{
  "intermediate_size": 1344,
  "vocab_size": 4511,
  "positions": "rope",
  "qk_norm": true,
  "init_std_up": 0.02,
  "weight_decay": 0.14,
  "max_grad_norm": 1.0,
  "decay_fraction": 0.66,
  "decay_shape": "linear",
  "final_lr_fraction": 0.1,
  "batch_tokens": [65536, 131072, 196608]
}
MLP neurons of a small language model. Each row is named by its layer, matrix (up: input weights) and neuron, and shows model dimensions 96-159. Each number is 200 + 30 x the weight over its row's rms, rounded and kept within 0 to 999.
Before each neuron's rows, "fires in" lists the words (lower case) most often at its 100 highest values on Wikipedia text that the model never trained on.

fires in: "for", "by", "label", "from"
L2.up1335,212,192,183,191,237,239,240,218,224,187,250,229,206,206,235,156,177,259,216,247,177,264,208,222,205,216,169,213,198,208,197,208,192,198,271,188,150,201,252,192,116,189,242,145,191,202,224,239,186,182,188,216,196,169,219,190,169,198,201,211,229,160,171,227

fires in: "with", "is"
L7.up627,210,166,214,155,186,187,197,252,196,176,177,186,199,178,279,137,235,225,228,192,252,215,151,192,168,233,201,187,170,215,234,141,263,214,190,273,234,189,252,207,150,171,230,202,204,159,191,247,182,176,149,199,228,185,194,260,220,206,185,187,223,159,166,188

fires in: "they", "but", "as", "it", "them", "this"
L2.up1157,206,184,197,164,221,184,204,186,204,227,196,199,205,233,177,144,189,253,213,230,195,217,243,180,176,209,214,171,145,257,193,144,235,180,178,163,200,244,174,173,214,224,241,209,170,222,225,201,216,132,205,226,228,189,204,213,172,243,205,180,167,205,238,225

fires in: "high", "highest", "low", "more", "most", "less"
L2.up510,182,203,159,253,194,231,205,206,223,160,204,151,195,266,175,197,239,233,193,150,206,187,226,186,195,191,187,183,176,269,253,146,217,189,180,231,227,200,220,255,170,194,195,252,188,197,190,195,127,192,195,216,238,218,218,153,262,255,200,219,231,208,181,163

fires in: "one", "points", "a", "1", "as"
L4.up658,207,175,214,156,187,224,233,240,190,186,184,185,247,196,189,243,180,191,177,250,193,221,181,167,189,269,173,161,213,217,243,175,234,248,142,198,207,181,185,253,196,163,186,192,218,186,166,172,195,228,153,259,200,218,224,167,228,210,237,227,262,226,138,177

fires in: "chart", "bank", "record", "hold", "end"
L2.up390,209,232,203,190,178,242,132,223,197,240,233,156,191,198,221,173,224,199,235,229,196,157,215,174,202,259,218,208,189,211,272,232,161,187,211,183,197,168,230,275,141,191,207,206,168,195,234,197,174,237,208,262,221,215,168,205,198,195,174,169,219,160,141,181

fires in: "a", "an", "and", "of"
L7.up1325,161,184,193,171,171,181,221,195,210,190,257,176,244,208,198,136,233,209,189,255,223,175,221,232,260,210,216,211,238,267,231,189,207,191,208,214,251,218,171,268,198,192,138,215,242,175,170,196,200,233,155,238,220,204,225,248,218,250,239,156,184,178,180,198

fires in: "national", "state", "president", "by", "200"
L2.up288,203,187,156,210,217,149,196,220,184,225,223,236,201,168,178,227,184,185,218,232,197,174,246,205,208,227,209,190,158,165,181,188,224,242,204,204,201,203,258,232,137,195,241,193,179,224,183,206,168,173,177,216,173,149,252,169,205,203,169,132,197,155,196,226

fires in: "her", "him", "lost", "it", "for", "that"
L8.up973,218,182,234,211,221,182,209,212,163,186,232,155,223,161,179,135,205,216,193,173,223,192,171,222,192,192,197,206,184,200,245,187,158,194,213,245,145,241,211,194,227,195,214,194,253,174,185,185,239,163,234,234,178,199,215,228,141,208,227,198,277,195,207,236

fires in: "of", "vengeance", "international", "dubai"
L2.up1213,151,200,234,255,138,247,238,211,212,204,239,241,196,222,235,225,135,145,203,171,153,220,218,189,154,219,184,198,176,129,234,165,181,189,247,239,218,180,204,164,215,184,204,211,199,207,214,148,216,185,160,169,215,190,222,164,246,169,238,165,137,165,236,302

fires in: "states", "state"
L8.up522,166,233,196,221,162,191,188,199,234,213,230,220,220,170,164,179,205,144,201,240,217,242,163,206,195,253,188,178,240,188,200,214,177,212,199,180,177,228,218,220,210,216,201,170,232,198,207,170,177,206,218,208,203,167,198,249,205,207,154,163,203,192,183,252

fires in: "of", "yards", "under", "al"
L4.up900,201,216,202,236,161,242,193,220,168,174,173,225,246,200,187,169,184,171,202,192,239,183,199,197,205,237,220,195,256,165,173,178,225,145,252,175,189,245,262,196,194,232,210,201,189,166,184,201,218,186,150,170,200,205,199,185,203,215,203,187,185,195,226,119

fires in: "of", "multiple", "numerous", "several", "twelve", "las"
L2.up821,237,188,245,171,186,231,216,215,185,158,201,162,206,198,248,247,220,217,206,178,180,195,238,237,174,163,152,193,183,221,221,162,201,222,226,186,214,214,235,204,227,149,207,188,233,204,156,247,226,209,166,207,147,162,197,162,205,207,256,226,180,220,240,232

fires in: "of", "raf"
L4.up1289,202,203,200,207,155,238,168,226,133,192,197,209,203,152,160,171,217,213,196,192,244,213,242,231,239,138,228,199,210,204,199,236,236,190,202,187,257,229,220,244,197,160,187,197,212,210,173,146,190,192,193,196,222,175,188,200,174,233,161,186,206,174,243,156

fires in: "she", "it", "he"
L11.up1274,218,216,222,174,243,184,179,205,241,250,202,216,211,218,138,189,159,135,200,212,224,213,218,147,169,187,218,128,279,206,194,173,228,215,180,243,181,218,142,169,216,150,219,198,249,163,216,233,192,169,168,202,164,196,221,199,184,244,232,213,207,198,216,249

fires in: "united", "began", "history", "show", "radio"
L2.up263,180,192,156,167,138,225,264,234,218,154,238,168,213,260,230,173,183,238,201,229,179,268,218,220,236,240,169,153,124,179,181,218,226,245,236,212,174,166,241,223,222,177,226,160,182,200,165,184,208,165,238,168,179,196,169,217,195,188,204,162,122,208,186,198

fires in: "area", "square", "zone", "size", "number", "expo"
L2.up1327,240,154,175,194,175,178,189,227,157,240,192,247,204,225,180,197,194,196,225,215,220,250,218,255,149,198,146,193,168,209,242,210,210,238,253,231,224,175,255,265,199,209,221,236,194,233,203,255,185,212,206,197,192,195,245,181,168,204,201,220,209,202,148,188

fires in: "it", "in", "with", "including", "after", "and"
L2.up1152,177,194,177,165,234,199,175,272,166,229,178,183,183,218,226,161,208,219,220,175,167,222,268,157,208,211,170,132,160,174,273,166,215,216,210,269,178,203,252,178,145,137,179,179,186,189,236,212,188,129,150,206,210,203,213,230,200,160,225,207,222,199,170,218

fires in: "united", "super", "all"
L7.up839,176,161,179,164,169,238,220,235,171,177,226,178,228,200,210,201,223,233,290,208,208,230,175,233,238,238,189,136,175,201,212,191,205,202,183,179,139,247,177,204,157,212,245,213,202,134,223,229,161,180,212,247,179,195,188,187,180,206,195,204,237,170,220,172

fires in: "born", "married"
L2.up684,148,227,194,196,208,239,160,178,231,189,228,202,206,185,229,186,172,239,197,199,168,170,236,204,211,205,196,184,202,178,206,201,272,221,265,155,174,181,228,226,202,244,218,239,160,176,235,224,238,211,213,250,155,237,154,163,180,175,203,181,181,164,181,221

fires in: "massachusetts", "michigan", "minnesota", "ma", "california", "wählergemeinschaft"
L8.up567,200,171,222,259,195,193,181,197,221,188,184,185,178,202,191,144,197,195,292,193,185,155,176,172,219,183,221,194,185,192,195,219,189,243,169,194,200,146,221,201,267,212,217,237,165,207,180,202,201,157,186,203,183,177,211,228,201,204,202,242,159,192,182,199

fires in: "of", "records", "recorded", "gk"
L4.up242,225,176,224,246,135,234,226,210,233,168,204,195,195,220,171,216,217,204,204,122,185,200,246,178,172,210,192,181,233,167,224,199,217,186,196,204,169,188,160,179,195,262,215,174,163,214,194,151,242,191,208,179,234,199,194,173,193,252,220,218,168,222,195,192

fires in: "more", "very", "around", "few", "flying"
L2.up700,236,236,185,231,194,227,209,236,214,179,157,179,223,227,212,186,169,148,202,206,190,231,193,199,219,171,187,195,184,231,206,179,205,202,272,180,187,213,199,254,185,155,204,202,226,172,162,230,236,260,178,233,212,187,163,207,174,170,225,198,209,200,168,199

fires in: "would", "will", "squadron", "alberta", "high", "squad"
L2.up338,221,226,152,196,222,184,246,221,224,188,198,182,190,143,169,123,200,164,206,211,182,223,223,223,240,138,237,185,160,203,234,245,196,240,205,184,223,163,226,274,217,223,259,161,213,153,159,254,221,169,213,204,219,177,218,242,234,172,185,252,171,223,228,221

fires in: "during", "played", "where", "playing", "career", "polish"
L2.up1123,226,215,183,203,214,168,235,200,237,180,222,202,232,171,176,206,179,171,229,191,170,175,229,201,224,217,219,187,175,205,221,225,177,185,162,228,214,168,277,169,164,149,239,193,213,177,194,216,204,185,193,238,183,235,185,167,161,230,261,182,173,137,183,164

fires in: "microbiologist", "statistics", "medicine", "scientific", "science", "native"
L2.up1159,233,235,129,213,194,193,205,185,225,183,157,188,151,239,190,211,141,167,212,218,163,213,165,192,206,187,188,171,207,247,198,191,221,211,227,242,209,165,212,247,209,198,237,271,241,260,147,185,162,244,190,165,231,194,247,201,193,221,207,212,190,123,202,235

fires in: "season", "until", "would", "in", "was"
L2.up954,232,284,166,253,217,202,230,193,218,242,205,141,158,204,159,194,177,206,221,220,259,219,209,235,235,207,213,242,181,181,272,252,243,197,210,167,202,195,195,218,201,174,251,186,218,166,194,218,191,144,187,192,156,152,153,200,157,162,239,194,200,186,212,175

fires in: "of", "player", "orchestra", "politician", "season"
L4.up282,160,192,198,184,150,248,172,208,215,208,165,163,158,226,203,196,198,152,213,154,209,203,195,165,235,242,188,183,175,139,239,207,154,222,202,211,174,191,215,216,187,222,232,200,159,235,206,226,221,111,194,185,227,178,222,203,187,203,234,195,154,197,150,194

fires in: "at", "by", "under"
L8.up577,219,150,239,166,185,225,192,235,216,193,199,222,196,183,171,169,203,109,226,252,205,198,265,124,226,206,190,187,180,212,260,225,257,235,183,208,206,199,240,165,216,170,181,145,198,159,192,188,225,142,221,239,168,208,194,220,190,238,214,179,138,150,190,169

fires in: "which", "who", "is", "has", "a"
L4.up549,214,216,182,162,168,225,225,236,146,202,227,196,220,202,223,172,131,244,237,205,272,244,220,224,185,207,175,176,227,248,223,209,244,196,231,192,197,204,203,197,189,194,160,192,202,150,196,229,180,185,221,221,176,211,162,186,260,235,199,265,204,244,178,210

fires in: "no", "of", "expression", "description", "with"
L2.up597,203,179,208,258,152,219,158,209,246,201,213,273,185,219,208,214,221,234,182,203,260,201,203,196,215,242,183,188,179,170,183,151,247,173,208,209,204,215,206,191,188,204,193,160,133,233,183,200,166,194,178,178,207,176,185,169,197,237,196,214,255,168,110,246

fires in: "but", "which", "and", "who", "hispanic"
L8.up512,222,188,170,178,169,202,174,228,238,210,190,150,189,189,167,196,221,177,221,183,148,242,248,162,252,222,128,213,224,180,201,212,222,160,218,190,156,250,257,168,216,209,222,178,214,226,213,189,202,127,229,218,211,215,176,231,231,218,212,178,233,229,207,206

fires in: "to"
L8.up954,201,166,187,168,204,178,234,189,183,199,197,256,176,182,163,147,175,166,195,189,219,221,204,191,241,235,239,224,200,214,224,234,227,175,173,179,207,172,176,165,245,189,218,160,171,230,204,154,153,195,163,268,203,217,161,258,137,162,191,161,227,208,186,184

fires in: "of", "to"
L7.up286,252,163,211,224,219,242,188,218,229,165,178,170,132,180,231,182,243,172,194,188,147,214,210,179,207,182,189,210,193,171,218,209,219,195,131,184,193,164,191,206,219,162,219,149,191,246,184,218,234,211,244,224,227,207,186,198,122,227,191,171,217,204,247,220

fires in: "state", "public", "national"
L8.up1173,227,153,215,183,147,222,196,216,204,228,216,227,136,181,199,177,166,107,222,156,212,198,265,207,212,164,204,181,205,159,230,224,241,220,197,211,169,191,201,164,205,157,170,166,210,197,227,234,131,189,166,199,145,171,230,214,247,207,175,187,203,218,181,245

fires in: "film", "design", "description", "films", "directed", "book"
L2.up126,191,152,258,182,213,221,203,241,202,180,172,168,185,151,136,208,171,226,221,188,250,231,235,266,180,185,210,171,222,227,229,181,240,246,209,178,223,254,241,207,186,196,240,207,224,247,186,234,204,156,231,167,169,135,202,187,158,224,156,167,172,214,176,164

fires in: "history", "development", "transportation", "transit", "education", "transport"
L2.up1039,169,201,182,182,199,147,209,203,173,181,200,198,190,259,194,192,144,202,257,168,179,192,234,210,171,251,193,214,141,211,255,163,192,215,252,192,231,201,233,201,221,118,197,222,218,194,190,204,126,209,230,171,210,237,176,207,147,215,158,180,199,216,169,186

fires in: "she", "then", "him", "now", "he"
L2.up1272,216,241,221,208,181,198,214,178,257,222,176,172,211,152,160,165,229,193,192,169,197,198,167,172,225,197,177,195,251,227,177,203,125,263,199,212,120,209,169,197,164,230,211,199,208,212,217,200,195,185,258,224,200,234,175,205,207,172,202,244,241,223,238,190

fires in: "at", "to", "mckinnon", "ve"
L2.up1091,192,213,163,189,241,162,225,261,185,179,251,190,217,158,165,156,172,178,223,186,217,212,186,180,256,152,218,174,156,204,179,223,226,207,165,198,205,255,234,235,203,146,182,216,191,164,217,218,160,195,191,214,243,200,188,266,176,258,205,194,244,233,217,154

fires in: "research", "service", "operations", "military", "operation", "marine"
L2.up1124,240,178,205,245,217,179,193,148,186,217,226,174,198,228,168,204,126,165,197,188,195,186,187,237,157,218,212,155,221,248,151,206,201,180,253,237,168,202,229,254,213,153,247,250,241,230,179,200,236,207,257,193,227,201,192,253,221,231,211,186,209,197,163,169

fires in: "high", "gained", "average", "highest", "table"
L2.up187,178,180,168,180,183,236,127,190,222,209,198,163,210,254,216,138,210,189,196,234,243,243,163,220,210,238,230,179,168,174,194,189,182,247,178,204,196,165,188,272,173,197,167,213,168,199,210,191,100,190,198,208,181,203,234,231,199,201,206,230,143,185,191,201

fires in: "school", "living", "health", "life", "schools"
L2.up1186,185,208,182,189,177,170,215,190,115,204,223,221,161,201,155,202,187,180,199,209,191,190,176,259,201,240,177,250,198,152,170,246,163,212,229,205,124,145,250,233,155,181,149,239,149,199,196,200,190,177,154,189,217,162,190,172,205,284,164,217,200,169,177,184

fires in: "two", "of", "three", "twelve", "nine", "four"
L4.up943,232,222,209,200,189,183,193,262,190,198,178,225,149,195,210,215,189,177,194,215,192,228,186,236,196,186,155,156,154,281,205,190,165,170,185,197,211,139,215,214,227,118,225,183,190,163,161,213,161,185,217,215,158,148,155,224,198,224,209,205,214,145,231,186

fires in: "at", "base", "treatment", "to", "by", "suzuki"
L2.up1002,173,138,199,202,240,190,238,195,160,156,217,195,178,214,232,146,183,230,214,169,186,216,210,222,218,180,146,198,187,229,182,196,236,196,216,233,196,194,284,200,182,215,184,199,184,163,157,231,170,151,181,212,214,184,224,247,178,214,240,240,202,198,185,197

fires in: "museum", "series", "come", "comes", "council", "survey"
L2.up511,219,222,189,179,182,217,245,216,217,156,164,178,210,236,205,191,128,196,219,165,225,259,194,216,165,261,195,159,206,252,188,181,235,232,214,206,212,169,309,216,127,200,235,220,216,260,199,150,179,224,183,186,177,177,182,200,227,257,208,134,168,189,205,206

fires in: "with", "slovenia", "giving", "where"
L7.up1133,223,187,175,194,188,162,163,215,192,182,227,184,146,192,190,155,198,182,219,172,216,172,199,220,184,219,207,233,153,198,201,205,224,235,176,253,184,188,231,196,184,151,185,159,158,196,182,218,200,140,187,243,203,121,198,250,196,205,166,167,191,182,194,209

fires in: "there", "it", "he"
L2.up540,231,194,232,216,234,215,179,222,229,234,228,180,214,178,208,216,175,233,206,248,243,230,167,178,208,226,170,158,251,192,206,208,186,194,225,220,183,185,199,211,156,166,209,172,169,207,209,188,189,199,161,182,185,229,167,175,215,220,201,164,196,215,183,187